Part of a small language model's weights.
Size: 14 layers, width 256, 4 heads of 64, MLP 704 GeGLU, vocabulary 8192, 15.4M parameters.
Architecture: RMSNorm before and after each block, rotary positions, no biases in attention or MLP, untied embeddings.
Training: a variant of Muon for these matrices, 12281 steps.
MLP neurons of a small language model. Each row is named by its layer, matrix (down: output weights) and neuron, and shows model dimensions 0-255. Each number is 128 + 24 x the weight over its row's rms, rounded and kept within 0 to 255. Numbers have three digits each. A neuron's up and down rows have the sign that makes its largest values positive.
After each neuron's rows, "fires before" lists the tokens most often just after its 100 highest values on Wikipedia text that the model never trained on.

L9.down206:180106104067119164123118146130135136136133095119151115139143116099133082105135104106130139161094147139154112166124110105142134115095172139168102133152135126129127112081139098143107161135122160087073164142102126144168139140109119138131120157108175094151130106110162136121103128155112127179116136109143118139141105120136126127112136097114141134113117119139132052139143147121092113106095161146127139129149141134143082111153154173170157112150128110145123144121099086104126093095113107147155133139136132070101152171132128128173171157129102097121116122149137143094150122137170136130101122071133089133133155174095111150145094201128175135100112112137126131121079121093131113097129121111106118171152134133139162109105129135175167108130110110135150137102122122132132086115116139
fires before: " |", ",", " and", " spect", " for"

L4.down669:125131064086116128145120135151093142132119132142119137107121095110134127155090176101131139119098132115145125131120119156100133098148138152122095113115124145084169110119103165111131102139149103169126176133111158136139132142133151184107132137140101154157162136097100134123154152163149129138122130135072142150130118124173093137074122135117102121133126125136084110111101143107168130146141102103111115154162133121129191149131125086086116145143121143098143106111100072092140124120117136104148131131163173114132137182096165167128162143145178167106132077122110166119152141105139154160161149137152150118115135139133133152142155139171170116115126111146134147156078097119107118115170141150138141143171140142108146113114108171097071142139143130126148143147155080102147102107104164
fires before: "=", "\n", "\n\n"

L9.down650:070141140156126082116143125140175130117118133130123131122147157068111130128157080199130137105117096114149108166118131131167136068116112097113115097119162158109133145144136147130122131116087157183172139103138094129067134101136124100156128176135146181128151157159127104158136094127133137133114093109081112095123121127163127113132151171107113151140161132172099134111146134142156132129161126129131111140141095144104123156142130120132125140118138150122131111100158125156125081153140145128134110103102155091103088126155145108091091101139129101161123134094135105139168121166128133143105132154181153134126119108111151123072123119121143143152109093113130109125158124142124131105164144116159130135141151146127136100152157149101126131119058127189117147114128188139159124136144113
fires before: ".", "–", ",", " and", " |", "\n"

L11.down698:132118139121166100119148117146135122088175136131110096129097157128131107114134168147118050111141195170154112166139123102064128146130140148146097145123149126142123095100129082159161128126147129098120136111150122139133118163127086116101102153130074170113173169120108090105169146167133155191149120106133121142093091135127112099119166138124117135139117156111164122110126120107144134122133122156136173126136148136119129109077131132148141054107109127087106125148154115095122124179114129173123101168100122142136147119126133130134111131110120113176173127115106112114128082147178114150119157114124129121091134148168146092146107138166094138102100138095103110148094113162163139102121144114103145127124150120127111120127124130115124154118126173128129122153133169108132106146090122
fires before: "|", "2", "1", "0"

L2.down250:164116095152153119121141136123166142160187110145121112118115105106131105097130133058147135069136148077086127134098113167130092111072129135113145106139161096127145140132116141147117169121114115146088147131105153138142092125118145124106120150121125094098157152169160154128170103108085117124126125159133152099146141136152144109122113105149163125098133118156142152145138095096136119096120145173122130128098153148105175119185169123155135147130126165112110090101133091124117129128142147137130114146154147100136122132144083141133158068137138091114129151160125136104121129112101062122148178109105115120156131135158111131142153158148150132105126122163147125080170133081168147131131108107120155155113133109138110190144110120111135110178115122146112109108128122126161101123176105
fires before: "\n", " %", "  ", " Votes", " 2", " ±"

L2.down401:113151123127083140078144147124104152119094120166147117124152121156123106115104150121108125111100117143121144145127090089108172101132127096118117149126100160090070145113128099149145158120147119126152154107104128107114130178156159173159141147109097161103201108112133113166135136172157115117138144135120141140123170130145113104130120160102120119177095142121145097132138135071155110140144091081174141089133108150149136125130140149100135138100099134140162099185096136082103105137135138127157122118120109108132138137147103146109099131139127119128079140205153118130130173138129116167120113143135156114163083153129146081129164124128116145151126140086152111146124140114140116112098114095118113093148139116137165169140135111099127094107137148112136125123136126175133170136095183
fires before: " |", ".", "°", ","

L11.down450:074131137090148138079120141109135115128141150109167118128116155111148159143118152172110073118138087175102101157150160137132088118140152097096162142129098145131097089134123124104146134111191167091123148106104099124099162117143138156157142170150151097103108131143118108147088112124138143117116103193151137081160145131140129139131159147135134136123143142117109119120123141164130122126166093095080134128137110131128171103123100088109138160122121115162128137119099090138128131128132140131138114127091119107138152140114119100115168125153128102144105111110149132102109066129142108103134134129149125116147110125080118179102089116168152083160110117127128131147130112141118126087169120118111179166182194115132137123115142116124162094115103114091143110174169127128144124135167145
fires before: " in", ",", " of", " and", " on", "="

L4.down109:143143087118131141090118121116115105091124097112092118147115146130134115152135166084094112125113145131132112068151114177147119119171105162072127146093128146100141167104151154145094105152154107161097139126079103159155111148134087130116113084138109097105145155130160131121157128086115096075135106109132136085132085167145171122133122117123137165096122162113078151129119125131130122118119124128141140118114117152149117102114109120116107126111108146099140143105072121142118099118140130134163086110154171159123116161111086106127096143124147098102111181123109143134160118094094114149159158097112094129096131106129158138182147085132122135170133154139146135102124123149127125160140113126150099141155147169118124138089103130167091133172111147104119112108114080116126075120118151
fires before: ",", ".", ")", " |", " –", " by"

L7.down121:107171106113129150106145134138139137171152142137112129124125127149117140102125112162120133104096152128128151147152131094128162092111135128123141149143151125139124120111123155109125132162152119107079139127123129135103127127131197114090121131127140099172132081094161108128114120159141146087113086098130101138167092151151167090148136155104092098104087140109098107147179126107140075146111116133096130144099114108094118126207137109131084131120151143140137153115134099154153162121093137172124070111148126120130137100111116130094122155130146118093145130134173104123133116173149161113130146082117151143185162141109164130180156137141172114111135114153095117076128126147131120136082122122098081151153120127171154168121104122119153128103108100126125122118154119153083114132102166
fires before: ".", " |", ",", ";", ")"

L11.down648:103099137134145099121170128110145106111145122130147190141152161098125159113131107146123082124114138122109112131180100171111145087140176156148128091116157169168131155121156159135132173141145151075151115155166141163103126143141144154151135128180131135103120153116129142121119128111142144172124101142179153131110093170143150134107171126109126090119162153131114135161132151102151120128149133107152103135143144068087127100119101135113155104090116158139059165127132105132145162111106131138159107106084151120112102140106112121103115105124116174120131123100163107104123141103162150115152141117114133153149097174110122156126098120122127140168122105152117090152117143124088096089173132152089146121144109121095127116138157153119127108134123149133147163151107160173133091146130091
fires before: "–", ",", " |", ";", " (", "9"

L2.down289:122102122144073120168137138119113143130104156122099129107097090126137156112129123143080112075112152164153129152180096071137145110122123104117112079101103127130139109089119113099143169168138120125194120146137109107152139139148184141098166125109153165146149118135151140146140109151116113130144171132163128162110114104100145119119129108116102118111148114126092119141167138142165128148121131099128146129180118123155140109092109111135148112098139159118149171128129096150102080106142120128128095114130124160176109130117078113086166087117142129081097132128173170134136117083123140181112069171151103126132149154140146143127104090093122139102121129147136132106169157121102113128124125143119142126137125139129128124155125134143116171159128131152128104122099128093138205122108121
fires before: " of", ",", ".", " in", " and", " ("

L5.down336:167129159091117140164108138162151134164108107126112136171139127135141124077132122151127131135135117127149173146126105122160065095160143087129177171139105127114152127122138113130118155112146109139163150178127118138128143162120142144091109145118141140138093136161153131135124137150146118122149126165106159123134127133171106090182108139152091111104109125076134142167068075156168168147108124093161129159123125096144124115145173138091143127151113177139132124106121130098145124176116153126122097120119101119082117129115119145110118104122170155155128113119126136154177113167131111143101126085124089135130139132113161122114121166136170139176147109118161171162139116129165110097154139120155127133138128159091106120172108124153111151133115070100097108131096111131094127149157137
fires before: " |", "\n", "\n\n", " —", " 0"

L9.down363:142118121157109125150143124128114143068151185148107103139116093126175148130125122160120132126138182120116206144110120136147121085133134131144095154126129135103136117113162112103148139126165157129125093131118135119111128136094115156132131156092112149146129145127127158113176139190163156128111106154120111137099128131138106140094098108140159115122145096078104135131112117102135097087166125141149159122119131141097106124128154140168121146125145193113135163106107080083156115125145136120133098114120106106140163142110160103101119163068095111119093163095134170142185140141146115115137092106115121098143126123119171101103180171117120151129124149142146145121107085145141106065135113100158096123102111105108098157161161141154130123113101114138102138128142116124139085110146151
fires before: "\n", "\n\n", "  ", " 58"

L11.down631:110115138185166110107107109152120113161118159179079128128159111116100147112121125136111150100096114099133080100139165100132122125102168092104125120132138149143099102103145167116130113178130125117143140138095126111094109154093109121104126147149142139101131140136144105134128127138178148141150093144113152143165142136141114098111101149112122116143148086084133146133120080122183110137123143171148167149134110131098147151122156165145172160128108151122129142086108114086132125091142108150117150117169149106160122146130145161103119136169138151141112141140132120152123159110145135160135162158121069120115096124131131088167096143137122118164126152106113102110106125115165188068146128159144134086129060104142121116093131104179150116143131118136167123094131107104115141156103151
fires before: "-", "\n", "s"

L11.down303:127079130132087124114119123124095154161117127139083131154117116106131136110099124127131182140153112119113138152143101133121127081132162110139127119116121142117180102147124172124112114111155143101160128107123113163098126153105167130126124127130153089047118135070110128119124163137138175117114101152050153143107135104183146143107111146142098126109172154147139132116108116085092116079124105100110111150125147143102153125133134143115132124095175099142084121149121077110122115126150133136145081151095134122147107131144127160136170162139142135132183136123119143157155146095191154121078157118101095133173070135140150122117111109126095137112134108088117142153134160123138149102118130113170090118162129143124140132120158116165102133112131128154115145098159140102124121124145156
fires before: "-"

L2.down702:090145145107112069131147135109110111100113101152148084131146136167098145157141112158098130099136142161142142137138108112095077099118119114130175134130143120115154127123114115105110148122106099099158112134131127126143166155105074137111119098118160158131117171160129111128123109157090101094103108123122132132124106127143099106181122130104130140132138161134143116152097072133127124110140102091125160159118147094116119088133128141102160101129148128090088148119106153153143123193097180107138104151150151110095129122107107132126144130118117098124147139152124154127113126127175155134149135100106151126136134182085152126104151099125131134107173103160118104143158134119081109110101096095156112166116207136128142133120085136153081121126118092114115092128145072182135135147126158
fires before: ",", ".", ")", " to", "\n", " and"

L7.down288:182091127137175140128170160116117115155143117093108107135125113111149141095108092102080086092081158125091125105166132110113105121149132101125152132144130105123149122162110132140058137124119126102158131174127149110122119085136121171125142147136122157118149145110148149104143150150119170112123107104150153157163120116141101133086083126154131114124134149136118111161144143133169131110156112125112127113109088160133150152120164117153134130107150147131091120131139109168131148100104095128154096120123130134162129124153174194118148084158081112129120147125112118161151116179150129111131117101099074111155140071168121178131155152150138161140096136125124109160119116144091119097152133170073121129125097118107094142122105124114134127106118141110115140113117140156109076177138124
fires before: "\n", " %", "  ", " ±"

L4.down427:161143112095146126142130108122143143167168127170101124098141093094110099135127116074150122122176124176107082157138148126103161115105129102146107129086151103093157167128121135173135146149110132121114151139121105096089134107118112054146183111116145092134144117148108114147151139166106137073148152118133137135131135117157111121105090106112104145191103121109123118124119111135108130121127129162126091083108144133101129138103107131113151133141143116119192074115097152131115142100135151146187121174102106137108109063136126093153126126107134106170089167142119129128125127139121122127129100074126162126125133102110127131146123099108090158139130149120146117128110128124154136145132154120151104114130157154159107151081109100156152090120091137093166128104111086137142118116093126
fires before: ",", ".", " |", " the", " to"

L5.down1:102104118097108120121183109126135112172107156143132141115147118135118142128112106107062143120118113140057126148135136140150115120117147147166163109147113121104155133151088111095152118158164121113121138136118186183168125102146142141114134147105139132106161103178127135087140208112108150139118101092065153126127130101143142091100151141117072126127138135097114111115122100125155119101140121139133130117148114137142151123129131141163140132117146098121134114111135119095112140130094123175108044116137121116105166119101129130108114117104094172147132141145124146112094138141136122161131124154122080152139105127117114135120170141159153117127138087130110141111118142149071132139149091134125149169125115143189135192128133159111123092136154117144188138119147139127116108105128081
fires before: "-"

L6.down286:166137149151159142115130147160142109154119180104116123143149107124107184140097115115132087152126129144133114163136119178134142134117173167130093153124123149118156132134135172131086122141146103099114120109172136178091143195165155132083153128138139158124134104128108167122102067149154134102113083131134152157114153107098123125138117149129115171157134172125130155100145140113094140095078138120122136146187154127117155115133127134117120178168146114102102167140135134119125128130102174111151106120136101131134116144111166086132110131119160100095159080109075189129133128125144149149143098133120124121136155118108155096111106103158114153150138110129129130122104115159146126119138153177131166142101140157132117142122101095103118153122141127092126115146178102125090101095157131
fires before: ",", "=", ".", " =", " and"

L2.down132:123151149121117128135172140143114133127149098141163181141124115121117138106127113130129094125176135145131162150139124142096161130145116107130089170155117145140135164121095108165113151095146092102067098154122135129128127129089125120102127120079102134132120128126138123126080125139125142171127136136074109153108095115193135102155139137085150150119112145118119141190070115095124098102147103136122164123139126091111113138117129141084096113132166137151141165108110137162145156138145106133129116108141141144109128123142164140115123121123095098135119067103083132115123178130138104156152115106158133114141166160092177150124131137118159162121172157170159091084105127119116113142145139107163121124122153115109124159155148158177108132128093104132129182138164094122089135112079147
fires before: ".", ",", ")", " |", " and"

L4.down480:127128137128150090153122116108120115184136104176135128170107142160113128148133101117103139110159121127157149116138118166119111136153156136122159099153185101085142132079076119139147132151125142118120134130139105169167123113185097145125120126138107118150173156128121100123128177133103073125105128047106128138116156162101133114129092134161139127132088173087105152099162123158149157170117126098139135146121140138118131088151121148167115141119088135127120159110154122132136136081141103156157172113137121067106117064162095120124119174081122166125158153115118122167133111143130102128129151133133112146140104165139148131153098071148089123115158150121165147114136127103133150128151128122129127102163140149106080121167133090114135119129106112122115117125119111140156143135116129
fires before: " |", "."

L5.down173:075124122133152136131131156089082135107118072130154118109129076122101101126144123124106115157125099138097125147120092189156098107123123114098131108140094136120182109125075114148075138121128143145105112159151146165135146168101125106142160089134138138141119131114127164127121091138113198159104149135096147150115127138130115098141114118159107164137126141143164088144112151131155154108117107122141117144090094083138125162156146153141103143135122130110108113139105128173142108144135156105153130101109133143103077099086125103125142137121140179119173171120135119126087139142134113126100103097092099141135157105131160097126152120140110151133151100130124138090136127140142146126122181153168090169163146183103199120146134120096133161126142125109108087146124110120094126137134128
fires before: "%", " |", "-", "|", "\n\n", " m"

L5.down496:128150125115095155090118108134168112134141152101153123140130132135137110144128163110154150129183125125117092142111078103130102149136107124115135156131112119111162125107125149123145128168123105166087129161151124116133161105099162124110115144140169085142099195117118113134098119137134130077113128148111154138159104138137131147157175098157110152082154162140129137114103143111174146148074098119123102155133142169105137134120147114081077130174132160126109170189128126138112157156112153148092110117142100132117130160140132102117132094105085139106123099109117105121168116158130121131137158143163123094098170172097128144127153092096110171161130117109147140111122142183111137110121099112185147154145127135150148108130168132135085113128128095131132127122113101149143116111060130
fires before: ",", ".", " and"

L5.down125:138134150124130131107115140147093163128144142106130152185167112127139168125145088113122110130134119120088134137141094131094133110128124104110139141143110094149149132131102155162105107157157102130128145130098103184110159135075126114144090164098096132120140135117128139152126150125138132132088062129116175129134105104153170142129127141149133160126176119090114154113093106144149103125061143066154093108120070172102149123142125150120147157143102134137136144127090099120125155106151116162213129131159098151159163124107112096118184157098118105139132118124112121120117126143136164142120124131090126119103083106099146139142117130166090133120148133115117135082124101131149101110103128116075141164142111113152109117140150119153109173176166150118106124140140102124161135133148145
fires before: ".", ",", " |", ":", "\n"

L6.down632:132131160110134106099135121152100162079097119136111154090086137147188142090138129140159086152161168118102125124111092146119153117118056115110071150133159117159141147145136130094119141140147162134185145116133129117139142139112138130069139130094151167129148128129070108122113119124116103155112126189117089111133110152171112127091109125136154091103145098165115158153182127106139167123122128128090126135117130140152172121131109147161137128140104129114159117162112100135131154110134130143128111128131083101119123161131129115143149174099157153143113114077075132101141128180128168116157078118159134105127141105105145146107100108141067143119133149119164093135098127147131125116090133129129123117152108165084159103133126164117143134122117156140138136143147103135146163121142123
fires before: " |", ".", ":", ","

L11.down591:113127141141102127173151114164119156116099117107140168133098116096089145082130158140151154145117092119145147146133110170122115106138111142148164128111164167148150134150107117113103123143124109104151107146102094117122154138142162110112143078116141116107097107141143151130107117146091112127185116102138125107132131137088118128106150138149106070167145161116102093098137048130153154124136065098093147132101092125157087161114119132147119104072147123120098113148165119107152117131145125118126143091143125117121114088097111147142116143162130189151124134107142130118100127078140087172146120182128165147131090158144138141137104111142127092147122084124144151116136124165145088137152135126104149092114111145111123111158147107129191117104113134134117151149102131118105116154093167
fires before: ",", " |"

L9.down288:131120123128139131126126146114100113107148151099135110133141122156141115113132057146151111076124127070147105120149132125109131115110151127121057110156129144172196163135126134119099147115143137118095163134149108120126137132100157122113075088125088162126152148110115136146148109144170131141143103123118129119148098120134115097108131102127116151116123123109090150109147155117127102083172118163162140134125122142094139126152166139143086096158111166120136158099132125131133133119123176122140140108132137109171091142128108199113119098063135136105115137090132172117152146129123144163128146128108082135167132112124130118159084166173140140129110105125095095065115100097147120117137125160139117141093139143099100166103159111079170147128088138105125149084167150129138139135125111
fires before: "\n", "\n\n"

L7.down212:139126152140118113102125138126130132139185140110135109094152119150116127111114123125088133111166139138136131119153145093145120163080099138121138148131170114103171087170156187110149109163151121170132161098142108122147140120114171115137142152130177126154110122154159107139120147127137086114103156121148112154077126107158189151116148142132133140161094104128135123117139111146163145134082167116117131151153138173122133165115133108081129137146121219123149090115116154174112112138138166135129100125143107124095138123094141136127143072104144156104131163155123160149141132094109116170118138137121129099087112167110135150125135133106117121092101147188135109142101121118127135112131154100099112100138136133144162096149076101159084127116124128129078120117112115141160146086129156
fires before: ")", ".", ",", " |", " ("

L7.down70:072114156124103128170138154109081108166110107163158173148150149133132097141134150123117118117127137161141123153158156137140072117113106095116141122115137102103179135180085117114106129137112129090084154076146163130122127181110165116094146129140108118146168137143102114122083132146105121109118143129108117159130123080153126121125136119135149142101098139153170135163118146118134139109134149139117136089117165165134127136169105170087108117140124110158136085111104160132151140087153123106118114157099146131103111141170106128117152132126140158159135147118094142105153171114119104151080102122111132111112143128098144137128118142176113145144150120108065103152149121121155101126132143110117126076131131107179085108110163190112137173131119129115154172118124117118109100159127162
fires before: ".", "-"

L2.down602:122089190165132153100145153087103126136104131148107141103147135122107097122146089148142140127155124130153178144180096143123142131152129156191095182163105123095156128097085155154125122144130132175140113139130133131105116138115145146116120143094133117121194158145127123146121159158159138155166159076115118165121101094122142153103135179095121149153133140114117080115099128120125111155121112117127121176110099128124131112136119156139125089178134110146134139152143143144118115128150141150161144168139136134160113127075137130151130149151109107160085078131121188103136143131087107132092141122123119125120109148101137141145100123125133092104140136141088078153120154122096144158138120131154141141100138129117111139132124114146067169152156143151147157111109152181132106165121165
fires before: ",", ".", ")", " ("

L9.down53:149102132094173133128162175102123146099162159116146109153108147129099140131146122142108123040128091110078145132129149110130147152114107157123151142091147133139148106106158124080116113127134101140165150147136129075124122145102109154133130148171112110151085162084116095108088126122109085160122142104125151168169093098146139118136101199120112150106123161146124142153112159139097130094158139131122140117142118111155144142117135148155121098172130156133177146159144139168127130161104136145138111131101118130110083106162066153109103145143135132112115126081127158111115101141125161153119176180125141102137133122149168134127146121107145136135115120137139143151138133141128103141119120117106162150110105141124132109162139118126144130127122119133185110104075143082166173169132115
fires before: ",", ".", "9"

L7.down267:085125109165160152142136115120120146159119143130151121129155081093121111122102156130106081112115163147149105130199106106166124122103067132111094127146127110113159107114103132132116122114112145096114165134155149129129104143137113091128093156189125126110165105112127137152135146088133146133146117140070095141137170104146090121183124141162142103120151151118137112151148100094136131126135114112143144149130133131143119126176152123110137154183151173157156151099098120150150128149072142148135097132178129171147089123101139157144089169142133130114161130093139160133150128138137129149171103093113127098161190130096147129110105094138142142102114118130108166122117182128130110125138137114100161148132168144126125124111071138161096153135111110121141156117152126130170125146098121
fires before: " |", " season", ","

L2.down562:075093104148144099104160082115139115083176133127183140157084125143146136142085150135156083131144114113141095112113142098096122135151120104127078108158174095111146086150115112144094065145083132142112116110145151141115132127124109116104122110142133143132150168148118113136081152108126110119165088092123081091149125106138137104182117153146165102114120106116121170170144118112151123121118099139127095157120122155150145127145159116133091066121117122137118135151091158147124119143118166175112128128135122134118135131165111140181098109126144136134149103149135097092085134093135103105154126098152127144116171124131138141129114127151101128121118136121136154148086122115136091128160106137130132092145103166071100109147123082141108125118164158160135109125156148156137143093121146
fires before: ")", "–", ":", ",", "′"

L9.down235:105145148162109149132130120117115144149116129068148148149136110151112151150141097149120137121124100098139123118165110099159121121118136160094122074180118138138154179133149170104145125166174127129145103134105154156142132115123157111120128145124086150107187126115126112119143065124100114117085115124116155099106128118121149147130134139122134151119122123142121117132142131132185105112136138100084139150126122128082211109114147072140149098104149118140071163113119138113126109092121153132117099144115135131110157164107145091124153120138139060149142124116148164114116075114157142179091136118165129140146121093082115133130144152146119108148106130115149115073129109149109120166131125127131146139126116124133152153115148143155146151132095128062144123069140148169115123102120175
fires before: ".", ",", " and", " |"

L6.down16:105118116095124117108123079141096151114126137100079116122116145087130134133181101105094145180115124132189157100159079154117138092124130102128109090126175092086117092133138133112144120132142146152147118137166137137108170128136113125118130139080161140145109149135092130121117136177102156134113132123123132093120135095103147129123116111140150123102117145093109107142149112105163132140109089081135127139141121107164113146130170174111115146135088144129138150151064108146153120142112174114154132160152074106121117100143172131097130124123102126178134145089135131164171119122107125127138131123142093139116129120127153109154171075129112116159103153138131118177098096119068104104149124139116093172151146164125140129125112132152099082116128119101122160142159094153131145119114081
fires before: "\n", "  ", " —", " Capital", " 55"

L9.down587:135156164098150167146106117149128119150116137115160112127133130102141175135155099158167114135112152116155065118168125150117085157111146115128144117138154131145111155136156118129127100141141128133142135113135126154120116102100093131180112140122140150156168146151112126111152091144117175113098100103110081137129135102125106114130191142114112141141143086112114153091121134141149080116116165109132114137111108121123179091121134139128116100135130158130101144122162129119106145107074131149124113102112112136104164125121140107127175141098090083134067150145112107090115108162139146158149115159115126095170150126099129151132133121177131098076135111133094091071153130151142143133119119103127147101100139156124162125147184142102118143108101077096170167115143163153128078118098108
fires before: ",", ".", " in", " and", " for"

L5.down391:139113136139128111136125105128127077154143131131149153151129190102149101068145136132120091124158121119141148161097119149128092058132134111109149138106114154122128115131123092156107109133106167096116117114117127087163138107123112138130110097174104118122121116102181096132128104157140144131127099118098150105146137099125108096135119154157141093101106157133135091144116169169128161104134093124145078101115118126127109143150147127127139077127143173111106126136130127125172104143110108138151153122130117117114167119075129145105128120123126126136149139110141131149163142174139150114125119127163091135121134143083167110117119131152121144097202108148145125096127131132162103087150112137148082104154160120136140101183209178121135158108120098119079159090112159144150120159125111
fires before: "  ", " Q", "\n", " +"

L2.down529:145126127120119136165129126147090117134167160146129125120163095141131129147121122138170165139123132134117146172117121139070165154139117135142098076132156120114176113122097142133155119162156158157085135098104155125091104209104119129114167125131102113125098131142119132117177086110104105120142134138135111108135121112140138170092138102113112134137175155134117111058110150126099150150177131089119117111182135133145131144143132122123119109116115135106155141136120127110132133137115107152162127156172155117127102133041131156107137145173112165119132092134141158161167137130124158115167106125143124084093081122142152136183153126143159141149134077159123128151140099104074109110147149136142140097128127139106132075096114135123108137099146145127165155129144119124135100138106140
fires before: "=", "\n", "\n\n"

L6.down285:122119128157105108106151117077154109156117143128132123110093118155129101134118134089110133172131135121158154112128131112154132120110139088106105120139098077108169145097130108144104120123101118137172160131156118137129148117101139117109150092154108163063156104059105104154123073088150132165118090095179087124125116133155136088097083118117148133132094187125121093141158123115115143132166143115129132119100138120122102108122113110087155132133146121143143121119123151083134152155168130170136177150090112146148124143125091174131132095166154119089168125171105132095111145156128141081109165125126135152143138105128161157099111130128111141135118102117128102170100156098147124066151121102145110127133102128092124145154126137107115174120124118074132114097115113145115126124130101
fires before: " |", ":", " (", ",", " was"

L5.down305:082127141161074151138161157104137132180125119114179140088108128131150094140148125065132140127114123119125101151122121128121130107113142109122115115118184131119138112062142144128140169103118164132116151108144171136139147144104136108098097157176104143159144103109075089100087136114104147129144121088126162099078120118068104130122093126108140127098134150119156093135137095102135120113099091079128144118137117128142162114141146119076143126107125105089087091070141127097137104104108112106141138119124095119117132118128108156132131118075135137133132112120127133148105129140122158090134112134124113117137130067140177082113163134097115177159105114123110067100134095127114166099134131119137130141137103134122120169109117151108125104122129126074166124115132087113120151145132125
fires before: "-", "|"

L6.down547:083129073114117138147163138136179150156131107138169114134080154138160155095169140138116080129143188151120125158117113098177137127116162172131143115116120100152136117117133111145156121112097110113170106164161150129118122150175140147134161093125124152123115137155131142146121131124085116165126130123104115129080129094095127106117136134138159161109118121125110152132067119116086168074137144152095120134185119096114136114126149116141122130152113102116083096112117143065140107137091157161130149123149109133137130131138098108171126120168115125118124140133168097139137135140095134101100108144113129091169120141151161112099099126114099115156138150103162128097094164152110111108164098105154110163090125128081147120156113117157130096103122125127142171123144109140118148166087129
fires before: "|"

L5.down398:138111121119161147120195125136124131101102133125109145045144138159107161160111121134138104103158129094106148106114121162140080079124170130119092141156122129096096052156109138093110144140120140165100137131103095129106110121149095127139120114121103111109154131150146111129164113137123163122108129104096136152138170120123099144149125125158117158135114123105183163107118134152132124128140148147145134111124128100155140102110148139146146079151154099148164101117145125111131143138131138090146098161162134183110142086102118137127093100133157117136104131132132067117116145166159116111073095132085101128120133155147195129142142109115145127153145135089140114145145106108104093090123088125156124108148159156126076092090136151143116156132120131099144091140109095124144152112145119
fires before: "|", "19"

L6.down291:107110097120166092132159131139090134112099071115123101078147147162126118112092108171140116173118139101112122130158158121138177094122124109151147157106155140113114134117149163122119129139128111117147126113149100074151102112156159096122129151125113122131133099112112126139147107086072135090151151129094080142100190084136123142076129116143109145136132149120109119131102154126127139131144143105137119104148145128096144108096171172140178140123128155108118115138166154128136140086135145138133066146129152133155120143096154103149174160117133123075123141122117088169153101212114114104094125073150150135123149138109117149091133146113139203154115103150109125127129133108140121125114142146108169140104151089114118119099100131109132136112132138106130141098113142152115133111107122
fires before: " that", " to", " the", "s", " \"", "ing"

L6.down581:123143133086141105125170162122142174154117110142127163136150109139132123152115134103136094114173118126170105186112138099116107149131125122104127101159136159162136094155126106141097083111157143144107146151138134148133111126126093141090109095156142126156113085172175094144127131111136113172099168169124145172103081116087114155145122165133137146153106182157116102156121146138136075130132136129109104115133161105126133154091118152110129096137111105118132111125124127127119136145108108109168080131128148129106120146112151108085169106160127082122110102131136081083147161166151113158169092130108166149109146115099120129117109148169081122142060143121176134124138100127102139137141180110111114143143140127124151137131143117160162153136135152117166112160095112107163124131128137
fires before: " of", " in", "s", ",", " and"

L11.down478:118125150131113122136103124093128085133144138182150090127111146121140129119108125107094120133129143108123097155133181122114142153093080122116120107123091068128135146124113125142139133124162124083150171135134123181108096123138161122123145100138138125124089126137105162088125175122079094088146114146150148128146116148097099090130125117131141114174117118152109089147058125114125084134111162111083149122093132136121117125137121152124135157107074156114148076152120099152153092156115135143115131135100149124118100124107160121095103124140141172119103108081116127155098134124093113170153091089138145110126148092152137169122129106129148098102130150104123121121124105167165150134136121129129106103123156178179147092155125134065135116131178132110134092133174115099137153141153136
fires before: "°", " |", ",", ".", "′"

L9.down78:125105128160162114086141100130138137142091127134085140135098143128124164092092146115153139126148105136194088128145135140136106123141143145126059136159118133128122148160064136126102146110054126091125167125119121143112137111135149165127103149102126118097084132109098098112123103112132134131135110126092089117099121161116126142127160128041117121106148111080114171125122105128163142139103090134142136155118116127086146114169174113152096112150148125167082132113113146148125138123130118124137146103160172105126097125137120162143134069118141132127105142145094141150125166121136141116131138153086105139112129130117124116149140178073118126104122133145114095107111097107166161108123145148136143125107121104058128127125105098170120113158114137175146128082097144110118132140132142
fires before: " |", "\n"